Weights of a small transformer language model.
Size: 15 layers, MLP 960 squared ReLU.
Training: a variant of Muon for these matrices, 9282 steps.
MLP neurons of a small language model. Each row is named by its layer, matrix (up: input weights) and neuron, and shows model dimensions 64-127. Each number is 200 + 40 x the weight over its row's rms, rounded and kept within 0 to 999.
A block is one neuron, or neurons of one layer that tend to fire together. After each block is what it responds to, as a language model described it from the Wikipedia text at the highest values.

L4.up168,208,185,144,181,295,177,141,171,208,178,232,216,237,173,209,189,236,212,221,233,263,190,207,188,183,188,131,147,209,183,185,243,210,175,246,146,154,153,156,269,127,227,265,178,177,200,209,132,181,219,183,152,255,251,275,211,242,139,239,173,255,131,254,184
L4.up325,207,187,250,180,230,205,207,200,132,240,178,163,229,149,219,186,170,153,203,204,199,237,191,319,220,223,211,188,196,197,166,177,143,214,148,185,123,192,268,214,199,194,243,128,204,249,166,225,230,204,175,155,224,226,206,224,233,149,224,151,222,188,110,227
L4.up705,213,215,279,172,149,211,179,198,143,231,207,167,209,203,198,219,216,236,174,228,280,268,217,289,191,268,216,197,242,197,97,185,202,188,164,171,106,200,175,261,231,186,215,212,174,253,229,80,135,186,185,189,209,257,181,196,249,222,270,273,146,173,168,264
L4.up873,248,160,186,188,290,236,195,191,163,276,205,220,214,150,187,155,238,148,143,263,239,289,145,159,241,224,217,228,191,179,195,261,237,194,165,183,206,158,189,211,218,224,279,144,234,239,207,148,209,200,211,231,173,216,175,181,247,141,276,215,193,211,254,256
Digit pieces inside long numbers, mostly coordinates, also years, ISBNs, page numbers and counts, e.g. 88.60'1', 193'1', 4,59'2'; occasionally place-name word ends (Susse'x', Glasg'ow').

L4.up306,156,211,239,324,179,254,190,166,194,247,160,178,206,214,252,180,133,220,324,264,209,172,248,183,197,250,125,222,224,247,128,162,245,260,238,212,248,233,192,162,186,227,207,184,141,198,199,186,128,239,268,193,237,239,246,212,185,169,177,210,140,239,205,261
L4.up424,236,137,211,289,258,151,210,171,165,185,206,248,202,286,222,216,185,253,266,216,146,127,188,194,137,198,182,222,142,188,255,260,180,192,195,279,178,180,173,164,216,217,171,151,166,112,293,173,178,115,192,219,189,206,214,249,205,161,207,160,147,233,213,239
L4.up782,240,191,168,174,226,189,80,133,201,289,183,196,225,240,235,197,207,178,264,229,232,172,170,289,133,207,181,194,213,143,195,172,177,146,231,193,249,147,259,246,244,237,182,178,229,204,226,204,215,195,183,113,244,168,185,224,210,150,140,277,190,195,142,206
L4.up940,219,198,239,216,260,108,193,135,231,267,248,255,179,198,184,241,210,214,266,278,171,281,154,240,122,165,238,255,263,141,186,151,159,262,208,263,192,141,127,168,252,219,174,187,197,139,277,214,203,91,123,171,193,236,216,190,218,186,190,164,193,254,223,190
Closing parentheses of bracketed asides, especially birth–death dates after a name before "was/is", plus table pipes after team names.

L4.up271,188,171,172,237,258,197,167,186,188,237,143,139,222,192,222,200,207,242,195,218,192,203,120,112,177,202,164,240,243,208,212,181,268,215,155,256,221,203,155,203,140,214,238,177,212,241,175,147,145,201,200,153,126,228,167,186,215,132,176,249,253,125,196,241
L4.up347,222,223,183,238,177,180,119,167,169,164,226,219,198,172,195,184,183,210,154,268,209,161,173,151,164,206,193,162,171,212,237,184,189,274,124,225,163,178,165,215,215,199,144,145,257,225,187,123,164,190,143,125,181,190,179,247,220,162,178,162,266,254,200,240
L4.up352,249,197,195,198,215,133,196,155,153,173,177,261,215,153,247,269,171,164,198,248,245,193,207,197,186,131,212,64,203,216,227,150,160,251,277,198,98,216,192,220,153,178,247,173,194,226,256,177,190,232,277,162,224,180,165,224,144,197,145,230,234,178,243,229
L4.up742,165,178,166,211,244,243,199,203,177,171,134,174,225,183,213,250,206,208,187,214,201,150,172,197,163,226,214,247,185,233,211,146,228,180,156,217,129,184,199,121,167,196,263,245,208,216,181,199,262,218,183,218,208,181,161,196,128,199,119,211,278,207,204,217
Second or later word pieces finishing a common word after a short split-off start, such as T-wo, tr-ust, squ-are, Tod-ay.

L4.up213,220,216,180,177,214,250,166,187,134,184,220,224,239,216,217,226,218,215,189,234,188,228,254,144,173,227,162,72,165,186,186,185,167,216,292,210,281,248,236,195,192,233,221,100,222,134,256,226,221,227,228,106,193,190,265,204,195,229,260,233,228,245,167,203
L4.up226,222,204,140,181,252,170,159,297,152,173,209,173,208,217,199,282,182,193,151,203,194,225,208,169,194,238,205,213,167,223,189,214,213,172,258,227,148,142,234,228,149,213,174,217,280,217,215,227,158,188,215,180,161,204,200,224,165,222,213,226,244,177,114,246
L4.up703,143,168,214,154,211,213,180,187,170,172,181,196,246,205,167,194,254,245,200,203,214,160,198,208,157,229,228,195,121,211,173,168,229,217,196,226,199,259,258,199,210,222,185,199,205,253,211,207,197,214,172,122,122,228,213,271,183,324,152,263,264,195,188,223
L4.up896,200,226,227,161,199,215,181,191,156,247,242,144,195,191,189,248,229,219,203,227,150,213,209,224,167,418,186,230,246,195,160,187,173,186,198,207,160,162,216,210,194,229,145,205,189,214,231,200,186,140,239,148,269,184,130,158,167,243,119,218,260,160,154,203
Second word piece of a word split after a lone first letter, mostly place names: the ap in Japan or Japanese, ond in London, all in Dallas.

L6.up101,215,197,177,173,185,183,195,144,202,200,165,161,237,177,157,201,177,267,222,282,201,170,139,242,286,151,226,254,177,249,220,171,233,249,230,150,253,174,242,214,154,214,205,178,192,136,162,204,196,219,219,167,241,246,194,142,221,232,228,198,178,156,232,279
Middle pieces of multi-token words, strongest for "al" after "qu" in qualified, qualifying, qualifications; also spec-ial, des-c-ribed, R-ec-eption.

L4.up326,231,212,160,191,177,245,190,138,221,160,197,155,168,151,198,179,269,197,170,210,157,159,300,228,156,179,132,222,42,102,95,183,219,229,272,157,218,183,190,217,181,224,143,264,235,210,173,225,268,251,170,192,270,212,144,163,146,179,169,189,227,263,115,219
L4.up426,154,219,184,187,188,210,162,160,157,275,155,188,181,175,181,182,216,171,172,181,197,244,291,229,200,217,167,190,190,241,194,223,163,145,251,167,237,184,124,193,140,171,110,197,228,191,203,226,181,241,194,206,300,206,207,245,194,239,231,219,190,245,200,215
L4.up560,187,174,160,214,214,222,188,179,243,220,232,155,249,204,252,169,161,252,156,184,72,201,235,195,150,162,213,168,48,99,219,197,224,205,169,167,206,144,204,193,176,265,165,227,222,229,185,255,230,209,200,279,223,271,218,134,185,271,183,151,166,203,159,147
L4.up800,217,232,150,218,261,146,193,128,231,220,179,209,179,221,255,148,146,274,152,196,186,179,221,167,193,180,152,148,128,196,99,220,136,258,218,192,123,212,233,208,192,206,222,216,249,200,236,162,176,235,138,176,253,215,179,242,205,356,232,201,213,199,203,144
Apostrophes and quote marks opening quoted words or contractions (means 'sweet', 'cos, Don't), plus word-piece endings after short stems like d (d-ied, d-ate, ass-ist).

L3.up101,208,133,110,255,153,246,236,200,204,206,164,143,179,230,175,187,214,206,295,230,99,146,220,172,249,175,240,218,243,212,145,199,228,222,186,59,235,178,229,205,194,243,192,235,217,230,153,257,129,229,304,214,178,249,241,272,204,269,249,255,222,191,249,193
L3.up272,186,105,254,153,158,163,268,305,185,183,196,169,164,246,166,229,290,210,272,163,201,136,223,220,235,184,227,206,228,216,218,236,179,231,279,215,251,128,175,216,195,219,192,156,223,196,168,192,221,226,268,219,165,268,215,190,202,139,219,239,224,253,159,176
L3.up351,261,238,207,204,165,214,224,224,192,231,151,170,185,214,234,213,280,169,150,255,176,198,178,197,207,189,177,203,243,273,158,152,271,184,289,182,217,230,213,232,201,195,188,175,245,218,214,207,264,191,270,207,295,199,154,284,166,183,126,210,246,173,218,253
L3.up425,100,188,230,200,168,176,236,271,223,177,235,164,196,236,122,241,230,178,217,177,207,152,161,165,145,325,264,169,234,235,209,204,193,208,161,223,215,256,162,221,233,178,173,191,299,82,191,224,200,248,153,241,158,218,203,207,69,162,195,80,162,176,148,143
Middle pieces of words split into several tokens, such as ian in median and piano or ap in Japan and newspaper; occasionally that after reporting verbs.

L6.up75,105,218,198,353,201,231,260,150,153,185,187,167,234,200,201,191,218,161,197,266,123,226,267,201,202,162,217,198,194,208,179,204,210,193,173,171,96,187,169,200,208,233,288,244,193,215,225,220,183,245,165,176,218,236,288,181,281,272,215,215,242,188,198,177
Short mid-word fragments of common words broken into odd pieces, such as "at" in d-at-a, form-at, "ig" in d-ig-ital, "ar" in l-ar-ge.

L6.up293,212,202,308,145,184,174,208,160,187,144,184,208,154,173,270,194,137,256,264,195,216,196,204,163,206,347,314,155,184,160,177,206,217,217,294,176,224,215,191,220,155,249,154,166,187,226,127,236,231,208,177,171,217,156,176,249,172,149,121,193,212,193,191,179
Fires on the V after T in "TV" (TV films, TV serial, TVE, myTV), and weakly on middle pieces of split words such as tel-ev-ision, rect-ang-ular, hist-ory.

L6.up315,262,172,179,185,238,223,178,170,244,188,139,295,179,241,228,154,291,156,230,184,122,184,176,190,152,197,259,158,209,164,224,181,202,187,221,260,177,32,128,196,204,220,141,182,214,171,150,187,187,205,220,232,223,74,172,272,165,164,230,232,222,264,214,193
Final subword pieces that complete a multi-token word, often in titles or proper names, e.g. Hist|ory, Hock|ey, L|ife, Liber|ation.

L4.up173,193,159,223,193,228,125,179,213,155,131,126,181,191,193,160,235,165,267,219,227,213,138,175,233,201,188,222,186,194,182,122,146,191,273,173,135,184,166,157,176,213,195,189,239,279,155,191,203,273,200,214,132,198,156,194,249,176,178,270,212,200,208,159,142
L4.up513,241,163,231,216,128,215,193,195,177,164,256,217,148,200,183,185,186,217,274,190,207,129,186,252,219,165,182,206,167,180,142,197,264,204,190,142,189,178,183,142,221,213,177,150,235,203,226,215,251,264,178,175,230,240,146,202,184,135,199,219,184,277,168,60
L4.up607,209,177,207,229,149,240,233,174,246,223,179,332,161,210,194,193,140,212,208,199,204,220,174,153,179,170,197,215,185,212,175,292,228,145,248,139,183,94,228,267,199,198,147,149,270,141,213,236,238,172,189,236,158,283,157,195,146,214,211,210,123,232,189,203
L4.up720,224,182,181,210,177,170,159,153,157,165,250,191,203,209,212,117,186,176,189,255,141,146,168,180,222,173,279,231,219,214,282,251,162,188,159,206,137,206,247,297,151,295,188,228,286,223,223,216,195,172,246,216,220,191,158,138,230,249,185,250,144,245,201,195
Last subword piece that completes a multi-token noun, often a suffix such as -ion, -ity, -ory, -ence (situation, community, existence); also first capital letters of quoted titles.

L4.up137,242,165,182,141,208,213,165,228,236,208,174,196,235,233,167,183,248,155,315,198,228,154,155,207,197,248,220,138,268,225,235,254,194,149,285,188,258,113,160,318,154,192,223,169,244,191,188,146,141,214,212,166,201,216,178,243,263,221,253,234,209,210,180,161
L4.up149,221,205,212,201,242,208,201,179,282,187,151,142,198,194,176,210,218,193,251,231,248,215,219,257,180,200,154,132,193,222,236,253,197,223,208,230,231,194,197,209,175,221,275,256,175,207,222,186,242,210,169,205,166,203,152,212,169,187,132,237,149,185,167,158
L4.up442,232,210,192,189,210,231,166,185,172,232,248,254,175,156,221,184,241,190,198,252,255,217,165,256,199,190,200,153,178,178,228,206,156,317,237,178,228,231,144,182,259,257,189,137,196,205,224,164,179,153,184,196,202,189,205,212,252,189,157,205,183,183,211,160
L4.up908,195,210,250,114,223,240,145,229,195,189,206,226,189,172,135,237,281,162,149,218,224,213,150,240,186,178,211,132,212,218,267,247,194,268,226,214,219,209,213,215,160,212,140,171,159,205,240,171,156,219,187,184,300,208,211,258,206,150,249,157,223,181,235,125
Last sub-token that completes a split word or number, especially time expressions like cent-ury, 1950-s, Saturd-ay, a year's final digit (198-2).

L4.up55,238,167,285,163,230,169,161,182,191,141,224,242,281,170,207,125,141,132,163,198,71,174,212,174,156,259,235,197,192,221,183,166,204,230,162,178,177,210,253,212,192,182,144,205,196,242,240,230,122,187,197,118,172,183,230,209,214,176,215,204,263,265,186,209
L4.up356,224,232,249,183,237,214,155,207,275,198,207,206,140,158,271,190,226,266,191,216,192,216,140,177,176,247,236,228,158,230,220,222,199,227,145,205,250,171,144,161,168,234,191,266,168,204,192,240,221,228,252,178,148,160,272,254,225,147,137,203,199,188,196,271
L4.up745,220,175,201,204,259,200,176,251,164,198,206,168,179,169,224,194,219,240,242,214,220,223,142,194,188,203,209,255,171,240,208,230,219,102,240,172,177,246,193,224,291,194,199,213,232,222,266,190,185,198,233,161,229,242,178,203,261,178,174,169,220,212,216,168
L4.up894,258,262,268,141,209,208,144,190,195,154,172,260,248,224,244,159,248,203,209,194,203,230,232,258,158,231,293,193,217,219,162,187,218,211,256,216,199,157,218,214,158,150,213,215,271,201,218,191,193,200,220,150,155,171,215,261,227,189,173,152,168,173,285,162
Word pieces that finish an oddly split common word, strongest for her in anot-her (another), also toget-her, al-ong-side, Flor-id-a.

L4.up52,198,163,226,194,176,190,148,155,230,258,259,122,221,189,184,244,214,237,226,237,254,164,138,178,240,208,251,202,177,152,218,262,242,190,297,112,189,196,182,209,237,186,192,226,225,170,187,196,156,244,202,139,201,189,208,247,211,270,125,199,277,218,160,228
L4.up66,232,183,200,197,160,205,177,252,211,196,233,160,223,232,182,214,162,213,209,260,155,91,266,136,217,188,301,249,203,169,226,202,216,205,279,209,143,210,191,169,247,210,182,155,169,195,108,223,258,217,216,225,159,171,227,266,210,273,221,187,244,199,198,192
L4.up81,163,161,231,182,195,148,231,198,179,174,154,188,194,220,186,174,204,188,166,139,145,213,178,240,196,218,202,205,202,137,250,230,217,130,238,94,175,250,133,166,176,178,207,223,249,205,163,183,226,191,225,204,269,194,174,183,179,228,154,213,248,301,264,245
L4.up166,199,221,178,248,172,165,215,161,217,206,170,177,131,182,248,182,208,164,241,178,186,146,206,219,144,155,171,189,203,188,177,249,221,229,229,155,128,206,42,198,125,183,163,188,209,171,150,130,151,182,177,245,251,199,204,229,206,180,136,260,201,204,208,167
Second word-piece of a word split after a short leading fragment, strongest on ir in A-ir (Air Force, Airport), also om in Col-om-bia and ward in A-ward.

L6.up433,154,241,240,216,156,107,216,217,211,179,145,269,183,223,201,158,243,198,156,165,228,197,196,193,270,175,222,187,239,235,134,199,178,186,281,249,265,208,228,279,168,232,181,175,176,249,133,193,116,186,169,198,180,241,212,143,198,114,188,188,185,165,215,186
Later digit pieces of multi-token numbers, such as coordinate decimals, NRHP reference numbers, attendance figures and year endings (196-2, 2000-s).

L3.up280,246,241,192,173,197,196,201,195,265,219,196,247,187,219,224,183,176,221,192,265,209,211,183,192,200,226,156,209,283,171,128,140,135,178,171,250,219,254,214,212,183,201,187,219,229,221,190,252,229,219,188,149,168,184,110,181,270,124,209,213,193,221,150,174
L3.up419,228,158,274,231,132,175,226,177,153,240,240,262,145,191,219,237,202,199,206,203,226,188,181,217,224,272,179,176,257,149,211,228,198,206,195,207,124,257,215,261,210,217,279,182,260,267,246,228,152,204,235,209,221,233,228,186,176,174,214,121,223,159,268,240
L3.up535,161,217,212,190,233,193,166,245,257,241,161,197,245,138,214,166,228,245,216,238,206,221,184,233,191,216,257,192,184,186,230,170,141,227,226,212,185,265,214,232,258,154,250,232,242,218,271,210,249,193,230,243,251,285,257,194,201,175,169,153,155,192,208,218
L3.up897,233,155,188,284,252,237,219,240,219,176,181,278,182,186,197,191,190,200,208,288,145,199,221,157,216,165,146,176,169,192,126,211,174,178,184,237,187,150,221,262,160,145,260,225,333,241,145,200,217,192,226,254,221,151,273,197,244,226,249,165,153,188,215,210
Final subword pieces that complete a predictable word or acronym, strongest for the N in ISBN in book citations, also UTC, Maccabi, video.

L3.up293,228,195,138,171,262,230,221,238,199,216,246,182,224,186,155,112,262,287,166,229,148,227,183,291,269,234,218,168,186,212,170,278,256,196,228,135,167,228,173,255,155,223,158,149,188,203,222,213,206,181,256,191,196,167,158,212,224,129,144,215,246,257,175,198
L3.up358,196,236,225,192,110,195,246,219,187,193,216,209,135,282,204,183,193,205,195,127,179,163,238,307,172,188,215,217,170,245,268,224,276,194,223,234,193,228,204,201,202,268,182,189,178,199,210,201,207,205,163,205,193,191,128,206,188,236,222,220,144,214,271,151
L3.up405,208,113,187,198,152,269,221,172,215,180,273,275,255,204,230,150,205,193,229,242,228,249,170,208,203,263,147,251,209,176,161,152,139,150,209,270,202,204,242,160,145,211,215,223,207,199,168,136,232,178,196,165,123,222,205,256,194,171,241,300,211,187,215,192
L3.up502,151,183,175,206,237,186,224,184,220,146,167,190,188,230,225,111,204,228,182,263,200,221,197,171,183,218,205,213,212,206,229,149,173,178,200,260,200,214,108,203,219,190,217,196,261,197,200,220,242,219,220,234,153,174,156,172,164,214,218,151,261,194,214,216
Word-final or mid-word fragments that finish a word split into pieces, strongest for ron in squadron (naval or air units), also ater in water, al in Hospital, ft in left.

L4.up171,279,206,214,214,202,195,160,132,179,193,216,223,182,164,187,157,152,243,195,176,177,262,225,160,135,234,197,197,183,203,157,237,169,164,287,204,257,135,197,178,186,159,183,222,200,221,207,217,264,170,242,137,210,106,232,188,212,171,137,225,239,176,255,222
L4.up190,187,197,161,180,179,199,98,245,167,367,211,195,176,185,229,191,208,223,178,266,191,235,204,222,229,212,176,198,191,202,190,214,210,254,218,160,179,121,225,217,172,245,219,166,215,149,227,130,174,173,233,179,182,188,202,224,194,203,229,198,200,200,269,230
L4.up255,225,232,156,151,193,271,195,120,165,241,241,252,198,198,298,194,183,144,239,204,181,259,246,194,267,172,219,208,192,236,212,225,241,204,205,223,223,187,210,112,202,217,264,215,206,219,205,175,199,141,197,231,273,188,243,204,194,220,171,173,236,172,277,239
L4.up363,176,161,200,158,186,192,193,205,167,182,192,186,245,141,193,271,207,184,208,240,185,203,250,206,242,245,165,276,243,157,210,217,213,257,172,185,142,148,147,219,236,242,288,127,161,194,198,214,134,194,194,211,200,140,247,202,257,239,217,203,205,190,147,203
Final subword pieces that finish a word split across tokens, most strongly in table row or column labels like Tot-al, Major-ity, Vot-es, and also in prose (fron-t, int-end-s, syst-em).

L6.up861,100,189,179,197,209,147,190,156,231,225,196,206,224,244,180,166,209,169,200,240,257,141,199,226,222,241,208,223,224,204,214,141,244,227,192,179,167,158,252,242,187,186,143,238,194,109,252,191,238,174,246,215,210,216,253,229,191,229,168,201,216,141,47,71
Closing parentheses ending short parenthetical notes, often inside table cells: Hard (i), Larsson (2), Ganja (R), (CILIP).

L6.up650,277,192,271,260,203,190,194,203,144,179,190,194,194,237,302,200,224,246,289,182,221,146,173,173,241,234,191,196,120,240,261,242,154,179,191,207,219,235,147,152,209,228,182,251,106,268,233,246,128,146,187,178,189,108,212,155,226,239,238,183,169,173,172,136
Final word-piece tokens that finish a split word, such as le in Title (common in table headers), her in another, ight in Flight; sometimes whole nouns like work.

L3.up75,206,262,212,111,214,243,221,235,240,179,130,146,206,196,154,214,178,195,199,202,218,197,222,167,226,276,180,132,218,217,159,217,262,200,200,153,207,165,174,152,142,225,161,228,237,244,135,205,219,222,201,223,187,218,182,142,134,199,184,146,234,312,113,236
L3.up308,267,111,208,250,209,172,215,195,299,257,238,163,213,205,192,181,159,207,217,166,177,176,202,221,244,228,198,145,204,247,158,208,218,224,181,187,214,221,191,229,256,167,163,167,209,170,224,226,216,234,149,234,238,218,229,230,210,148,223,236,190,152,180,197
L3.up366,121,205,236,185,231,218,204,163,254,237,152,150,230,193,220,215,198,213,215,168,160,146,230,212,207,116,189,167,149,193,213,122,178,265,250,144,173,271,135,233,202,180,189,257,183,190,270,173,224,187,198,175,177,167,225,239,187,127,129,199,232,198,188,247
L3.up808,227,162,234,192,212,173,199,227,201,191,237,138,230,245,205,189,198,171,233,115,187,255,175,178,238,248,155,165,217,273,284,175,183,151,223,219,220,171,180,195,227,133,138,166,200,213,212,167,229,222,170,199,191,217,257,209,138,105,238,235,242,287,186,192
The first three-digit piece of a year (199, 200, 201, as in 2013, 1997), and the closing parenthesis right after a birth year in biography openings such as born 1957).

L6.up928,140,242,207,299,160,212,109,169,209,304,205,181,188,204,152,263,262,215,190,235,247,173,162,216,228,156,218,261,172,162,114,180,177,251,154,259,192,147,239,257,183,110,247,231,183,180,165,268,183,154,206,191,207,250,197,158,173,216,185,222,120,205,189,189
Last digit or decade "s" completing a year split across tokens (200-9, 194-9, 1950-s), plus inner pieces of split words (infl-u-enced, Circ-u-it).

L3.up36,139,229,246,175,240,216,182,203,172,202,223,169,220,165,178,199,194,265,203,133,213,225,146,233,187,253,230,121,143,124,180,255,166,180,230,239,221,183,198,207,170,231,234,122,182,205,233,188,236,138,293,223,192,194,247,214,212,193,202,181,207,233,193,183
L3.up162,255,206,166,183,142,194,171,186,195,155,235,274,103,146,159,261,188,223,150,238,209,198,187,208,220,266,203,186,253,211,148,227,159,165,190,265,220,218,183,263,210,195,196,237,218,170,142,202,157,218,249,179,148,164,204,300,230,182,192,215,179,243,191,194
L3.up310,185,181,290,178,204,232,161,244,151,186,224,196,224,263,137,233,160,192,162,107,192,164,167,190,206,274,256,173,200,237,211,181,168,243,279,136,193,172,257,188,147,206,160,187,149,197,152,239,222,102,237,241,186,172,176,218,239,234,215,200,213,144,183,170
L3.up554,212,205,193,157,199,284,237,211,221,179,227,198,253,218,139,267,250,142,197,177,221,188,196,171,239,166,161,138,226,175,156,152,179,201,231,223,197,112,159,165,160,134,274,209,226,248,188,111,168,204,211,169,155,234,187,184,149,208,188,322,177,192,226,200
Short word pieces that continue a word, mostly "s" after a capital I or apostrophe (Israeli, Woman's) or as plural (1960s), plus ordinal th/d.

L3.up60,205,235,202,259,155,240,208,176,232,192,177,284,242,186,197,126,261,149,212,206,217,257,153,191,198,189,152,171,163,135,188,243,138,210,108,248,111,151,210,183,183,186,211,197,128,218,230,244,236,205,199,177,159,150,140,226,225,206,202,196,238,231,191,267
L3.up118,122,207,161,163,205,226,198,224,166,223,208,143,236,188,213,166,241,235,162,235,234,208,177,198,223,190,150,265,168,191,173,211,216,251,177,176,151,237,204,183,181,218,200,136,234,156,202,177,178,217,156,200,203,274,151,198,148,137,164,193,228,201,200,215
L3.up865,239,177,229,277,147,151,244,246,193,224,211,230,249,273,118,288,248,277,203,175,235,176,180,131,228,203,139,203,194,243,198,236,141,201,182,189,220,218,256,196,165,215,158,268,218,154,200,126,209,176,208,124,216,189,212,233,239,198,202,190,232,172,250,112
L3.up920,231,225,181,211,244,155,165,185,245,177,168,190,105,177,198,199,263,226,154,167,251,128,242,233,221,163,141,215,175,225,228,162,274,161,189,217,151,154,221,173,175,235,144,147,217,226,258,211,156,226,144,192,246,168,226,200,186,198,252,253,244,184,215,164
Word-piece tokens that continue a word begun by a short fragment, strongest on "all" in small/smaller, also "ome" in some, "any" in many, "art" in start/headquarters.

L3.up693,203,143,135,238,205,241,203,205,275,199,247,262,219,234,167,211,258,195,235,231,268,175,198,225,149,211,245,216,198,135,237,255,183,174,247,173,198,94,199,251,133,257,167,144,278,201,186,204,262,146,218,252,200,255,204,170,147,218,190,210,215,240,143,240
L3.up729,194,254,137,161,257,224,202,168,170,193,161,207,178,175,273,255,272,220,193,126,199,189,273,153,186,191,229,233,182,159,304,213,193,151,300,113,166,218,249,212,174,207,129,135,205,213,127,191,158,237,155,194,259,258,212,289,201,321,175,227,231,149,176,217
L3.up789,145,183,149,205,150,264,229,189,282,191,237,178,259,224,216,209,202,266,237,147,198,272,81,179,187,226,243,151,264,143,148,218,192,218,199,207,207,154,164,184,177,153,235,197,181,202,172,172,241,202,195,214,234,216,190,424,227,223,217,204,205,188,167,192
L3.up855,225,207,131,155,221,226,227,184,225,196,253,202,227,131,231,134,271,202,177,212,177,265,225,154,140,222,270,211,225,163,189,232,252,161,208,146,188,148,162,228,237,166,168,188,263,192,210,255,221,168,161,227,195,186,170,228,117,248,169,187,194,266,223,85
Word-piece fragments right after an initial letter or prefix, chiefly "is"/"ist" in D-is-ney, m-is-reads, D-ist-rict, and opening quote marks.

L3.up125,226,209,211,171,238,208,208,216,203,224,260,219,204,271,132,201,189,203,192,112,245,129,250,223,196,197,264,278,210,171,204,155,185,195,204,259,110,234,147,187,254,270,217,257,206,160,227,247,197,217,191,145,223,179,93,191,255,168,239,117,230,186,227,186
L3.up631,235,215,214,205,205,212,257,193,205,205,252,224,253,226,192,224,202,211,215,132,238,191,228,216,167,237,235,213,257,215,165,173,123,103,159,209,218,136,112,172,221,259,217,202,204,201,175,209,185,177,260,106,182,118,176,191,233,170,140,226,194,195,131,157
L3.up870,250,211,168,166,205,221,207,135,177,149,232,233,188,227,211,250,209,193,188,193,182,206,166,261,176,189,210,271,286,206,183,195,224,198,205,158,205,140,215,165,249,159,132,134,267,159,228,172,165,166,255,202,175,208,204,157,228,177,165,158,144,277,164,195
L3.up882,191,192,205,204,248,188,166,173,193,159,174,209,198,264,190,214,195,236,266,213,196,162,233,190,124,190,157,191,215,223,204,98,229,130,190,223,211,216,136,187,206,155,160,188,192,181,260,162,191,217,200,179,214,167,197,178,187,185,175,186,226,223,178,218
Final subword pieces that complete a multi-token word, mostly noun suffixes like -ion, -ation, -ess, -ity, as in recre-ation, express-ion, eyewitn-ess.

L3.up114,229,250,202,272,207,228,213,168,141,153,161,163,202,183,227,172,225,228,248,280,266,194,147,166,147,222,241,239,165,265,213,229,156,122,182,214,163,194,185,172,197,198,214,246,173,184,181,184,183,172,221,142,222,243,199,190,233,191,129,248,216,199,270,167
L3.up465,208,176,202,238,235,207,216,230,200,173,206,176,141,183,195,123,186,263,263,197,189,194,254,210,241,159,181,227,244,175,281,206,118,158,159,210,122,209,190,206,196,186,206,188,251,184,201,238,171,115,148,216,169,229,135,196,194,187,196,172,214,211,242,192
L3.up800,182,214,156,264,170,156,156,195,195,128,255,155,174,143,196,177,198,201,210,141,175,240,200,233,239,157,176,200,224,190,194,131,138,162,186,186,61,223,211,181,169,193,286,187,225,212,108,175,191,174,308,202,221,144,189,180,194,180,110,177,266,216,229,275
L3.up904,272,172,271,188,116,219,210,225,227,144,165,223,185,186,199,159,245,245,314,207,239,263,129,237,190,215,265,170,136,228,241,245,208,209,267,209,128,184,221,196,174,243,202,205,228,249,100,204,194,213,169,188,217,189,212,232,156,147,194,180,242,178,211,220
The -ly suffix finishing adverbs (allegedly, secretly, nearly) and the -m finishing "them"; weaker on adverbs like also, only, not.

L6.up485,214,157,233,176,256,123,193,195,216,234,218,128,250,237,287,221,136,162,195,242,185,199,238,201,252,188,224,135,178,302,182,178,176,222,179,200,238,230,131,164,184,168,182,186,189,189,180,237,213,239,320,216,270,273,209,199,120,223,257,179,176,172,171,166
Mainly the dash opening list items in infobox sections like Senior career; also second word pieces after a one-letter start (a-ir, H-ist, E-ar).

L6.up800,236,188,223,172,203,169,185,209,201,257,249,260,244,220,141,222,271,245,211,199,94,196,172,193,210,225,201,219,211,170,232,258,232,234,202,197,251,180,178,263,196,257,215,190,169,151,155,196,234,173,182,236,219,169,234,253,194,188,176,98,216,151,165,251
Apostrophes, mostly possessives after names or nouns (Beard's, band's) and in 'n' (Rock 'n' Roll); weaker on mid-word fragments like Roy-al, Fow-l-er, Av-g.